Weights of a small GPT-style language model, trained from scratch on English Wikipedia.
Size: width 384, 25.2M parameters.
Architecture: LayerNorm before each block, biases.
MLP neurons of a small language model. Each row is named by its layer, matrix (up: input weights) and neuron, and shows model dimensions 256-351. Each number is 500 + 50 x the weight over its row's rms, rounded and kept within 0 to 999. Numbers have three digits each.
Before each neuron's rows, "fires on" lists the tokens most often at its 100 highest values on Wikipedia text that the model never trained on.

fires on: "e", ":", " of", "ca", " cl", ";"
L6.up128:443519531506504615475581487480445570548517506502523494514529567518542452447432416479489503432558421559564548534491487403485615559519452466575538504490506586558523537519437503532432475357503456437465432484536468571400501495461523505491420528542480448457524511500397589454500511528618482465

fires on: " and", " or", "med", " a", "ert"
L7.up161:510440538571518485495480543523494451506491452463559591414538459598419476482579481469536521515480514553516552502527484496394521535452430530516451509500486492564530523406525369469479442512547483490462392496411482456585479521440407495491578535511410546470534454526467498423546479544499455567

fires on: "ted", "/", "ong", "sq"
L2.up564:578570442408475564486433510385493514511537573471461494520495567475516550438508478470531580477530533524496504541487496516415536526455515533613461473507494511511485445484509431557382510490421493400530412408447523387495432437529456478484618537471487472484575509437496532530495573541524441522

fires on: "f", " than", "e", "W", "—", "w"
L2.up108:398497506456573517551590517496470386506513434462535515473513515490515522575600456450493518554501505658441528456432558455475492535456512459483588568547537541477424449516538483456538423503481455520495478585499493472490517515514417532525472483498416496548379520608562539535580564590573451489

fires on: " |", " km", "|", " m", " mi"
L11.up524:458580517540510556402553488492528550484517487554413452599472561538524484446458545482565426526484515483503573489505403534526477628530560451488518422436491567469539547470474440520519477411540510569496477500482486489417511531387589493498447576576554499443451564417431551511494465439444611479

fires on: " res", " ass", "-", " Ass", " Court", " Ad"
L4.up646:566459506520501433491569542461427489501504486505536507444534505606486550496500506488427525431460511538500582606536549470492517551477544515493584577514506521505468491461467608477557444450480512450498484492487484628560462444482488363491505438533418531489590454543515419421452454523498463577

fires on: "s", "ing"
L10.up591:566550487468492506525512514463536574594482459417442440524521415462431570526422570505422448399488576557499556553490477578504526423509499624539483553433488483439517449486456520523458502553475537528473397457497581463463499448449511562418551500554533494494507493458561449457583509482585468557

fires on: "i", "u", "o", "a", "ia"
L10.up250:448500568501528582460518551517514421558514573484514478442464512457521488479604477472416495528559477476463445460438545516509498567588486486527427584491582459485482580367568424554528526514516556569479515497456626508377472561505540516454479491520527539488518512423489486556503466452473486467

fires on: " a", " A", "A", "-", " few"
L13.up563:432403505548471477534484517413555439475515467526523508533471460510436489508427611483519478476545489486601423571490432501422568569474481509449511539556525611479551447402571556478478547420511543502467497466485493425495557387532497555610488558544497510510477542524535493553602523552490389488

fires on: " Di", " post", " Operation", "st", "ro", " ex"
L7.up369:447529541542583545493490375497542504458463505516534448421514529554380497518483547495454540439568544512595534518511557508462525502557508553552440568543556575528528528519529522442481420496442491582440553470479345389470577524547504470497487540501463512450386453493588476517520403562487552541

fires on: " of", "la", "na", "ua", "ta", "lu"
L6.up708:468520431498523493468529534464428438537464506474498429511481494430503480466505461461496461549576509539582530583445435429520450521412462444479516541516509487457552489486546509475469635575505450489598461427485406520538494563553531490447437517550509449520515513513537618453447522548514366497

fires on: ",", " |", " of", ";", " (", "s"
L10.up22:458510544549470573411593552515447520516515505441512453489481534475566450400478459450487512438548504536516583493569517540518540602445463506339446531467518509472437526458484517535502488337455511520520461577511494533497596565560479418493517631579385542426544533506432600501493500542505449514

fires on: ",", " is", " and"
L13.up530:469508480464536572481545518520559550387419407506481421483499488567523482494490426531508481433575435546573537451464497473576557556453515551451500452451535493529485456464425457576535457450404532487523535490478535487537536568489520576382461502501462492439503482556474490481504405470559465474

fires on: ",", " professor"
L10.up280:551447521442510508528639525467544461445466567492446527513416537493418511506482504584449501414533438531504439531496535414335482513467519482506486584461556530474445475460579523487478561498501520406444554518528539546585517406506553429457520400543415530537517468481458531519469531479481527536

fires on: "ary", "lin", "ric", "rio", "ula", "rit"
L2.up134:564564526528453527498409511516428507472471505568380523545574632478505510533554628470541452471445500522584529479480554519498515497486505598434524480471480394496483509509626463407497508535484500508492613487519514498466475452522528554492542581554474528484449556508584545477532558412510422510

fires on: "n", " de", " San", " da", "un", " san"
L2.up506:440535634585534559466522488477483460499428549503567427550364551477468512423495585422559554574475518472475516580461510484523459538592441575577440502561548480501517514518530409494578531516494538469560514426491532434464413550479498429492477537540509560456472501539513546484488446482500505557

fires on: ",", "–", " the", "-", "19", " to"
L13.up82:470531598540503466453558447438531509503411507538509527454439468520421522583516353525523440407598397517474442475487423506482488604456465498454554458404568527421497448457471558513467525448543511504490506490542514456522539527603469412474525547575524530429565498518520456652528525525467417478

fires on: " for", "nd", "we", " e", "se", "mi"
L4.up355:529437529468547434455501624573597445434468447436478542457497534462589467476524469435480490510574450478485449522441500515460451526672573486508483579468436491468536495506437449515567560497440548509526452621533533475522489373513536446514434517560455551446459593399493480544453474565484533564

fires on: " in", " from", " for", " at", " of"
L7.up394:453478616587505495358529549584467533575493536442455447525540558463485438481579523468387525454471506531551520505581532547505538509428475546507573502549547606493444529462570564561535567549478485601477494460457596484475549427397499451464509431587514557445486452498457518390480488513553424514

fires on: "s", "h", "x", "k", "i", "d"
L7.up564:454485558428473504492518444537549530614472550449545412495495390469441458541526419528516411512471468505547561596515600484536604477515548476489576537579520550411389485416491578490511554471455503528520454460473509439519495489417442485521599541511448451544484520501445589461494491429510396580

fires on: "|", " |", ":", " ref", "si", " ru"
L6.up575:411488510471487601431548582573520566485486481465477580455462532579438513472402533530493543510511516449521488494507521569505529536473454596459439442453493540489540524467439487479484486482445526527579412543462567523534522476429474540567495547556455454473524556524499514554552479519502503449

fires on: " un", ",", " to", " in", "-"
L12.up79:426430553424535473337503371495435573488481492503624502407473535477509546607549470431448558520566518482534562525552465537547612525576482533482522521605463505552545479454565451566517451466374619447512449540453470471545575467513340456519624547558495489564523500461456513534517459504555489573

fires on: " |", "|", " by", "p", "e"
L7.up450:429491530491599468476545518495459540556491485464463539473562544538424415455515512522446408461472384474531578594535499473556550549529472470407587455427493551436556516478592588504496426368458442586500429415517485500482452423414510530448480531591488613523433525432481581619457463469485496488

fires on: " at", " At", " of", ":", " in"
L6.up167:409567543393479502467526427469540519586479467474569497474501562449405455528542534515477446422423553491476472483484476543533575497456499517482563435542563594437450619503602520485516572501434533580530538461474434471512583480465415464497446494508477541467457509628456505554459466396574477578

fires on: " to", "ly", " and", " re", "-"
L10.up267:494491447514471499346627524509533504517500513505530532484408491515461547510394461594515518512521499475483522490586445548548539523436499520520455438562462460475524456465589521515524495507507483547544468514503545497543601556558464478510494533564519435523548551485575614544528531503527412473

fires on: "po", "ce", "ula", "ard", "lin", "act"
L2.up603:560564513441559491432486473426510516569476442508332431392464573426433410494541573519634434487431493466536531473373440523501537505552531412448571482587543434522477499573472478464479495527475498483505450455554442501427482460408506514481594542478489502508434481519591426550476590463443453459

fires on: " |", "Bl", "|", " La", " bl", " The"
L6.up269:496502470512504541451557555558483535412527497500511564521601558500507462461456563533585442528570488502569565499482571528451627564431485449428464431464522485526458461394472620527460547562511513445488537504499561467576508426430472536518476560534469484452611495527486467549486472528530459449

fires on: "e", "l", "ie", "se", " Ol", "ye"
L7.up507:447449545484525596496481375525467444578516492480478505368417525496493465498578521474517582503497460496522462495518506560427487439569605455427472565444514502526451562539500537590546516544352564482418457527538623493548526460501456525517568414540433478414482489462635523535541489556446477528

fires on: " for", "|", "mi", " Se", " in"
L6.up615:523458521509553521468523521514503407490513444394443623492457550499447456460555503460444526508459432479481474536486539576559470470539567472551468537518506532509505576405516501485503540471472430579475508538515513476512584415497581496475586516538434474440507582438508574526418553509534549535

fires on: " an", "An", " inc"
L7.up288:416501469482434516458561487534453566544505518510497594497518464595574544536433538525452487482498499511519560594531476595392583507444497570523524526520476523529468417450513465566501466473457535531552512471423543530483642438501476473497608534556416528465383480500568543504588484470472430502

fires on: "'", " to", " for", " help"
L10.up128:505452460510504527487536499548541429502523490438525493602509466486476551492402455465488420426566573547488503494554514507503486560531504400500529534454510529422499522473509472495499522426467626564482435448457609404592528453488462501504532440511439448500506500543481458614490495441481470530

fires on: " of", "p", "g", "on", " such", "n"
L7.up517:528390501476430471498518536490474487535482518417462536387496427560416512552431469485459537464515446475544503570469484469478425498456437414514510536555631568428538586525584423452446463472514459528442458546488501578580475424516497427484526418534479513574449548425487537558527444543565485598

fires on: "-", " a", "str", "omp", "pro", "rod"
L8.up411:465465485514571467454575563519516528452535494445610471562572513510458550431482484518398503529513442485471532517464480461540531487547477497405539456537472568507428554392565538543468545459530574485478557468475544383498506387540473450524554492550534456474569501546454491438584518496517428453

fires on: " in", ":", " of", " from", " is", " for"
L4.up299:486505539546515472377558476533564655474451467432537539525457492443611455440569495442514466574504425478514476537446446580501539539547480459526556577405553422473467534487558475544521477491408600536528472405467559520487532424488461410531446558515549556435448503377525528510447502510487474580

fires on: " |", "-", " (", ";", ",", " m"
L11.up467:516500520477382509400544570517598523533455503530467516539471518527540441474520561438486463494546370431498460467507469526512464516541550507536492512425491478440418457479497492507557482396528458508632471455436482520445482537490469453540520547583543533560428478483483480515567528456561569491

fires on: " an"
L7.up59:418506458542535477505534413468490417585461520478466509467516470604603508495481505496459440520577533377526551440442560536431567544465474543480535522532502494596435421499494557553510484427500500506528518406482472494527519427429450534513532468549355526514432547508519573581455480510465427474

fires on: ",", ".", " that", " and"
L12.up432:562485549553490556450447549556541570531492481525501530501491430463466619509533561441527542451470460477536486509527478546501557500494488482412526423458513427587493482443479472456445517540594495566461532491455487405438480384431396567493476530567604583435443472504469560448498488526444548495

fires on: " of", " 2", "s", "F", " ", "H"
L8.up625:436347481565497465499530519481459483450483494538533511407415552479478456476530558551570421481526600574587546491644485471524490499591598476544514509526536502450488604474519508509554494564518494550496532556428533404442429490397513546487549424544500443592494483467496550565588477409515505515

fires on: " at", " of", " in", " on", " as", " played"
L6.up451:483541497516486481490535507456499390507475470482540405480508549457524419514493472425447383466542549490588526502562495532516464565480489461521438503492612614465413512460474457474580512539512643602502513541422442468522551434444395508542527487524480431465506456523643559631429446482544495616

fires on: " a", "va", " returned", " in", "V"
L11.up446:484491561522525453466448522579502500491556506513359496539483546546444483421518551485379461474508514510479511483566558529549395571524449407466482538494508560492465587427445473570546572475514550506451462447465489624467502540453551462477469528545517551499536496452459517490560553540437520450

fires on: "s", "r"
L2.up534:455448540526471490493515453425478496553501374477528520504538546566438418515535570487549420510466504532537629437497553439514556469490504502508573495406514483520517473431466565561526414472460497497487433493476530471487470459495476456588481592522433520551569437515383519451370446440441471558

fires on: " in", " of", " sq", " at", " from"
L4.up546:463539541504529484435607422452573557479460544442546416418425487497606495456517513493438434512472417478507519536469521527500491517591502527481536442478437518487497536505479574514484557481347626578491529449448504501533517391427533469459551654554480522359525572512449468491466496540434493543

fires on: " in", " to", "-", ",", " In"
L13.up199:452448547546536473461615423526509553503506485442565482495523545481509463413536508517501512503622490493515467503530547467563578554499486461510557558437556510452540489525478471449505530390438617500631509463504575565519499452489455392529533594559520479438521500463535549520420474463533503457

fires on: " to", " and", ",", " –", " as", "–"
L10.up673:463554603533492575489472422529503458512524422475591504431486496562431524525421505490510444427584530493537463542557439505517596521442553442449527560479530569531454529382608501513474525479519427510499451556548522632559522509547549482538530475513516478529487584431512517458495495582469525530

fires on: " is", " be", " to", "to"
L10.up582:451527574483486523517599483540522523469532556455440556447465421514487492526526478504455476549661479407541586557414440503492541560486521422507563478484490487461561649446563548535460496407460514502494513522449505531469560531499454448526549455538522581450447495516494536526493496473476446485

fires on: " of", "s", " other", " these"
L10.up502:490456484488551489489508510382457591494500407504475431465530380416526559554474474564572440540515585571512563531559430599461489508444409537504520503513504570422546478373499529511472492511454567649443444490466427513477454546539479501514512481547519487438544501487565473484520477425543431579

fires on: " and", "ly", " over", " around", " about"
L8.up453:420500492457511528482536503528531521442506485518551492448482493495459489488426494527509492424580397508540608516509528511432608572475432476534500535527496458487565510538612521489482433442485529525424376507473543575473511545471436497538495589535479511542570494477559538501511454524539434457

fires on: "-", "–", "r"
L8.up746:448508437453472426451512489505578535555547480481551531426502526471469428504496481558471567456470352507493415518538472514525476480535512536530479490586390566395531458450581533526474421506530459545582550422422464423522484520488428471472558494569502551454525429427528455582524471428535556470

fires on: ".", " |", " left"
L11.up282:514499511492488476474543495478587435545532433506433520493457494491499618431487518525502527425444521567580540558482387517443477562495625513507448525535525571463538457456573478543550548538520573542521494495374521443492609514338485440432509454530558533430579493560522604476540465440422483543

fires on: " by", " with", " to", " in", " Victoria", " whom"
L7.up600:562520565534458573367473482529529461556432437547528436457522489566504521594504545489456464548531467515479455487617558609570492452483468566448573513513590594524466516459570522485576506438511458595626534438528528525433530519539508439464443450534557516469473464525476503488483504548524541490

fires on: " and", " to", " Tra", " Fra"
L6.up292:536477518534452538430483528490553463461540471457608494378479505490498460501475459566480495522473478439545517494483481549509508562480433474510511560467615503495467456467591520487580562483474439568569523503492495558509606524439510500501529511542507477508464525467512552502477530514568460594

fires on: "n", "s", " Cro", "an", "on", " while"
L2.up579:460480504448517504519582460512501517598476513452539464497491551492413434507515453456499487508506614570542463560530550444494609492447512460518561472414519523429440561459497486469466352509524429456541501520426457469504564480546420505595458678498469444594533482557436535534465526502462505559

fires on: ".", "-", "="
L4.up740:523500541558452593376588500448572590493506511477554461489542555555500539466439528546404420477517497495602491493491473540520448495446513484492525450403522613498473568453542452487473501530494505470577548474400516500489509494498475501469445522608488483404524435464407454488393420512489459506

fires on: " of", " Sch", "s", " cross", "Sch", " ft"
L2.up613:470507507677480499552501536492437442463472482470461442549440469503518487472391572576571574491491488420612525521440447419451537501518472608459418486411432480516506418508466490476491523493443546475510437517395529529545424489471478482413549503499526436507478480537492522569539522509508454561

fires on: ".", ",", "'", "sch", " or"
L10.up555:425425411431544521456492442446482522377458489544512525486470480517462500500494435493540488496613497490560437528498495457466475566541551468560496555528476559461456500429535437470551547482558464416355419567463499496588482516525475440432461388534437514481645484465495510567450468485505520545

fires on: " of", "=", ".", "si", "sh", ":"
L4.up542:469537439485513526407658532454526473463527543524512440510434495568536402395541492525410460440555486529507496596518417425515525503481556489484554528554536600529520548438574510459535468435463453438588560553486518544520529504557603479430550561535470476495482499480475467537496497446508411485

fires on: "th", " National", "ra", "'", "–", " to"
L7.up145:449606529541467600462568512513542490509437412494516421571628562512399490485501532530491499530540520488544525520567548542461490533520583555492623502477489517520516622488555545529524514489504459466511512506549519585591465475516575444463455435564416514419465582468472547468548479478530542472

fires on: " |", " and", ",", " to", " –", " of"
L13.up130:526496692496528488467552410534608497578528582498503555490495494524570504539511535491440516425451540492464520541503444532544492591523486547433488457528587638458517550516500518541474472428406620492559510415485450467511454471534517529510560512519532543561453485482531478568455468536554467608

fires on: "}", " again", "z", ";", ":"
L2.up195:569573414489527553473453566576548484512597378532615519460550563417598586543497476468483523456599531508521525510492473475496426558529530605524550486473475526483480603492464537539482573455443534507437413485515549407419466502542497442529568519514507515543574472505474589522460541529471511539

fires on: " and", ",", " to", "'", "w", " than"
L8.up165:359396473419555461520545432496443412537550514436466444499532521506525472546466481464546398563526493524568600509516455534472518575518476475560505611545563520474434511502470458481470528514464493498531414503461498466482482513492475525511415499515432448483542472480553614470480525555556431513

fires on: "s", " be", "sh", " of", "th", "na"
L2.up531:471493444478552534520524432480511509502452399450506564423453506458540561468443573548474461505506428605568472588441516468456557493501482473468515541460500508573490453426543445511547442445404502478509466532443513534516534501520442531536437541544507540545478533470502520548457388479484523420

fires on: " br", " e", "dr", " Fl", " her", "s"
L2.up619:444502575480614559502513426595494573500451473484480534540527478405517516542409539459527448461448547574509492466492433506451532556514574517465508536403457537527535506444480416554448501562415555429484453497475529489535526492504531536510526570518446522564466513408522469565510461521647530589

fires on: " West", " of", " Gold", "-", " East", " Ad"
L4.up673:568466567464476525419553555491546450472516541458527481504475508494455498495453496509499480406564466494506607618503424483626495500513529477432617542454498564479496516476506582485484483470484522512432462543507485511489417479494451482427543469517509485447495442506470529428509468515447478520

fires on: ".", ",", "\n\n", ";", " with"
L10.up454:541477504536497563426546503478493568463527425488393542493521550546474532546451495398539547471554543489514580487593535483465541515439478495519489440522496521559539539462547460525471525453497473555578586495488531575444502477434417561499484562527498497425503589445469645550520562488465422506

fires on: "-", " August", " 26", "–"
L8.up3:528504557466546545459559536477497487513455533453507555419467528517455508535464459434454581470508486489540589512503463463560479587449534508541578512419519528462515491486558411541479427435445510468484527558451457430407517508519545407504496517562439518490456486513587524587476397502576543520

fires on: " to", " for", " by", " in", " if", " a"
L6.up536:420466575431577501457685515563498554551538452495414487504543508473497453379469440457434459467532536563422541495529507454535481470513443524512454563497453607423493520477504518564531426358498530559596501487524513499464522468449524541457509487520489558476547509487436513533563527475430509403

fires on: " un", " a", " (", "S", ","
L13.up491:570527562541550485420537465535410461460498450549574416408476484554422471577503565459382583518458439447522515466499443503441564530536459529492521467621569494503490488445557476442504518441513571564483487502485534451483510509425483563451511475551476491480496571494521541515449487473519491584

fires on: ".", " time", " day", " one", "r", " days"
L4.up206:458499581545450500497535516497539494581460486470477410473493532527513489479630505458364469535439438522487526487468545427487542530501460523509509629554612457534543457445491609491498491497505394565484516497515605488493477516505521369563460576505493503540382552533491524396400451514473461604

fires on: " by", " of", " with", " directed", " The"
L7.up202:461571559435493554422441557521478472583423611502474384530544490567469471591450501514470498454452421583589481472499428519511505478456526599453526433520527589455424492485477519594450551436452504559524523403532437502507446475461547465434495463544580519469454382578444530475493534499529535460

fires on: "r", "s", "y", " state", "m", "ym"
L6.up161:515446540520543559502506436520451489535514542440551526493429523519494481526574464501582496554445488515458581521492504469536578471476440536593521614484591460481489536543467575609509459516410466547601511482555531612517449566444389495570447466527518498478531479516549546394351505454443484515

fires on: ":", ".", "°", " |"
L8.up400:583449507503524562445577582568519550516455476521508494504359499553534439520552516472413465544504400517548518448534435525477543520505454509525496540449637575439423535437587469424529553475543511507621519516474542510490628437479523446510497521549522471423468491524436560521474505415524444510

fires on: " by", " to", " per", " of"
L10.up366:413490509440515507484552444534511485568531500495514470433415429467478508424657566516427531502535593531484515454470514507497464511566481534514550541487409576400468535533462569434466511459492576569549521398550475490504525460445442459503475452529501519504548540639480558471515531501486459481

fires on: " and", " not", "A", " or", "ag"
L7.up74:499455494523421512492542440556473432442512442542560577421495426463473461517549531503401522621518539485561477531538487417452576595489520553555533543579493544559557567470507418492476552488542510466455506537531438509496502492422446498544552503504481525544607478538481561464570512513497501470

fires on: "ted", " /", "ad", "ong", "it"
L2.up193:619563562563524512487459551537513581544564513456478452531555542554501524444405501446430464492517445548558488526474515537392507541506468580480523424568493442513446445530525484443389553502462510493503434479502419434427464459431505514442540522480499440463488466524553462528513514505496488518

fires on: "s", "p", "ta", "ca"
L7.up342:509449518584553487516564497463554542607463583476429512444507521544557468524509521454438442532590523586486529515595548569473414554493477501496545435484457608414492494534515423507513512587484490658508452457506538544509467499525535471508486487546462503544527528507532544492526465477501447445

fires on: "p", "f"
L7.up461:435465417371563539523474550552519644427469551442480427424537522529508453484511466555441475539435429584492533633540583504467544557524452444441532577493510554559493429480492519459522637487465503558528503444431524484403565432464562527489433528527554432472448490460551502485500481459584491507

fires on: "-", " Ag", "G", " Grand", "–", " Mac"
L6.up166:504451508455443466508558482487522493453543533451607599456458477435493467506539493472512499495545512462508584559542479564549573560511488550500569525465582597505515448516570469550466480502452502450503528528508579459549467535513486398545501536502398562538518489552479470508412421427535503604

fires on: "."
L12.up486:585463526533473556471584508453497534522539430445519518449525510455495572521545454516506516497483460560568510525427357557529478490471579518566447491401531540478475433406547469576464512468542573480575525549392541412450564496404497471449529574522570581434589450498557621582449370506455463548

fires on: ",", " |", " by", " of", " was", " to"
L13.up513:468477559492520549469581501537517458512546531463538497538417545568489514439501536521476535483437452458498501435443458465541507513433484574407441494515600533411441442427605505564406513427441458487595498485435575514481617548409398476476581563527527539521463528461581550444381461464517447522

fires on: "-", " to", " and", "t", " Lo", " It"
L12.up71:522556571494546456503552410539547519457481531487499513409587532453479507632531442493544500487583549468476496554506561460531513486439485422572536528470503559500434435423540523508491608438469415463451509586460498492508484469472415428498518557513529507457541402540473431512502434430499443511

fires on: " ", " I", "in", "y", "d", "h"
L2.up113:429520592408487429473557489522511473494458512527540523465438482541500428550592514529469480427443536512427522513494577420514477526485485481522451502521550558428489506429448545511538620511554469516457481438457514483376528543476460486542501574509542577515483404500487588516522503439502486571

fires on: "s", " et", " le", " work", " of", " Sch"
L2.up336:521377487480548541524472516481479410543421527492526478484516435454532524483504427486526518466507484560592511529429545474443597477455409457428524510467523453504499506371518499503538480554395486542469479485458554497513506530548323497429471438491451528513470539566496486499470510478462399513

fires on: " in", ",", " of", "In", " In", " throughout"
L12.up426:374451641546518439457507418483601470425565528546485503481477505554578539515444543565446547533584503482409511552465514522510433535459516524421463607543554577425530407492528461513484547381455507538614459451478563478488537522518519475462364553535519537534564551476543543513413514566481455558

fires on: " I", " to", "I", " are", " We", " is"
L10.up398:532421576441385539452493435507546535461464546448470546460468473473563541465451533531517368577532559483504404559407423543514528530513426424484485508503463550530544551375553485488526493492495519568502463545458489519488546541439445379516470540533424495496461544423472431535496483506477477540

fires on: " to", " of", " en", " tra", " for", " Ter"
L4.up594:524466487563504486450484491469509466499504483491475554503477474438525582445559578453568502509482488534515545581571530498525501622515455401470470581430497507486488520485505440527575541391449609528519462513489470494543580449507493448478584464538470478460490502544457576503482537453485496553

fires on: " |", "s", " and"
L11.up356:514439515526470616436532430513490459496472566302504586472443538527439483564519581496492411517465524511514479566513530498600545579414392455446517498553511476403463549529505444602472517499496492526625473521505517561608518507431524476481600503527499448407512601572478455582509413462509543445

fires on: "-", " so", " Is", " at", "oc"
L8.up514:430491458446453491483521583509556435454491428442484550423492477500466414556445535392401466429469458499559504548502459562509475504494542579520545489496600613463527503391573503491511498457456464469613511446515555423477530486501434521499514516544480417566594440490545470598435498534541446535

fires on: " in", ",", " of", " the"
L13.up656:532492508564505454482566436456532639515446495541473465471524513475455493424471383539472516431517482494502521512531484515473412582583509534448497549466523537398474442552514564574539597459426564563575512440476512539448509491464527372437437581521578598490467489464513446562521541458400412542

fires on: "d", "g", "ed", "w", "f", "n"
L7.up107:524527474451462484509571573553497527582483438470500549474538541486424581575480513493564463442565437534555519576553454451506404528401467551457443462509477521545470557493472426487484470589504452504468508478443522462533453464468517511478480524551493451533535564450488577516533373503565502575

fires on: "si", " of", "  ", " from", "va"
L2.up117:497547470499594507406626544490534522509503527385461468571499503515520444452470460472497543438444470499522529538432455520511473507455445475436545569459479544454540516443528482524554553497441548503532485504454496543458509427426598484532470491596525513412489571479528518562543537479545486493

fires on: "-", " g", " of", "19", "59", "47"
L6.up613:490480558415434490418549538628535438514573526447512537477508492517481474553454568490470467460583522557514552563457475524585545498480538480517511525489572637544566501430542447449471503525471462471530514439480541496386539548529465384506489441535433506537519454599438451426492498576448415534

fires on: " of", " to", ".", " about"
L12.up434:471465519534490506448565506479544509558453473531469444536456480482483458459517547566469486419462530562565606490454441519631528517482527469520523528515526555467554436361428528517603537424443556486545504450465412521492622531543518479511483529526489396556498409500437503501576487477484448570

fires on: " Or", " or", " be", " of", "t", " to"
L2.up483:469563467531390437473512510525521472496468490476545570471492461477485502456483567581452491563578538546517537625482557450519608579562385513494535512520606533504535458362515575486526464382514508467496523491487361555585538455423424534591547598528464576478484501544438593542451544524487466493

fires on: ","
L13.up508:469483559403400520439516436500500562459425481558503435551578494524509474525554431404491429438581453577443472481513511474527547501417472554508565492424569519446452438505502447532427509488495527363536478541503470405476482458513492602468400511538521485378399493468537434460521518409464482595

fires on: " or", " and", ";", " di", " Di"
L12.up346:501446478479496528514475513444480477539453515474458490461460466557396511533439495565456459549502506485545460546522470488475517585517413481548457501530585436404514488490525440530454500454575500603554469596520435527539477495482563499546539478474427499459580507543434587464501460504532463411

fires on: " and", " or", ",", " were", " was"
L7.up169:536492494487494459434514370516572526451532495403619556415515480432463521528484540406492450447510500453555550531603456403529567570588452538563531527486493453521461608478549511496557520418486482483470447555508468455509564519525361417568579512509412501569574464460539574482459523501505460513

fires on: " (", "-", " |", "|"
L2.up110:470427589532491518440580440507513405598422475492485559544470532490494494503515572417450465485528533487466521521518518524528486567516379505461458541463460458450482436447492498510508542535510468569502472501382656482501494546412415435517599442560452543367453478523544470526483449557555460492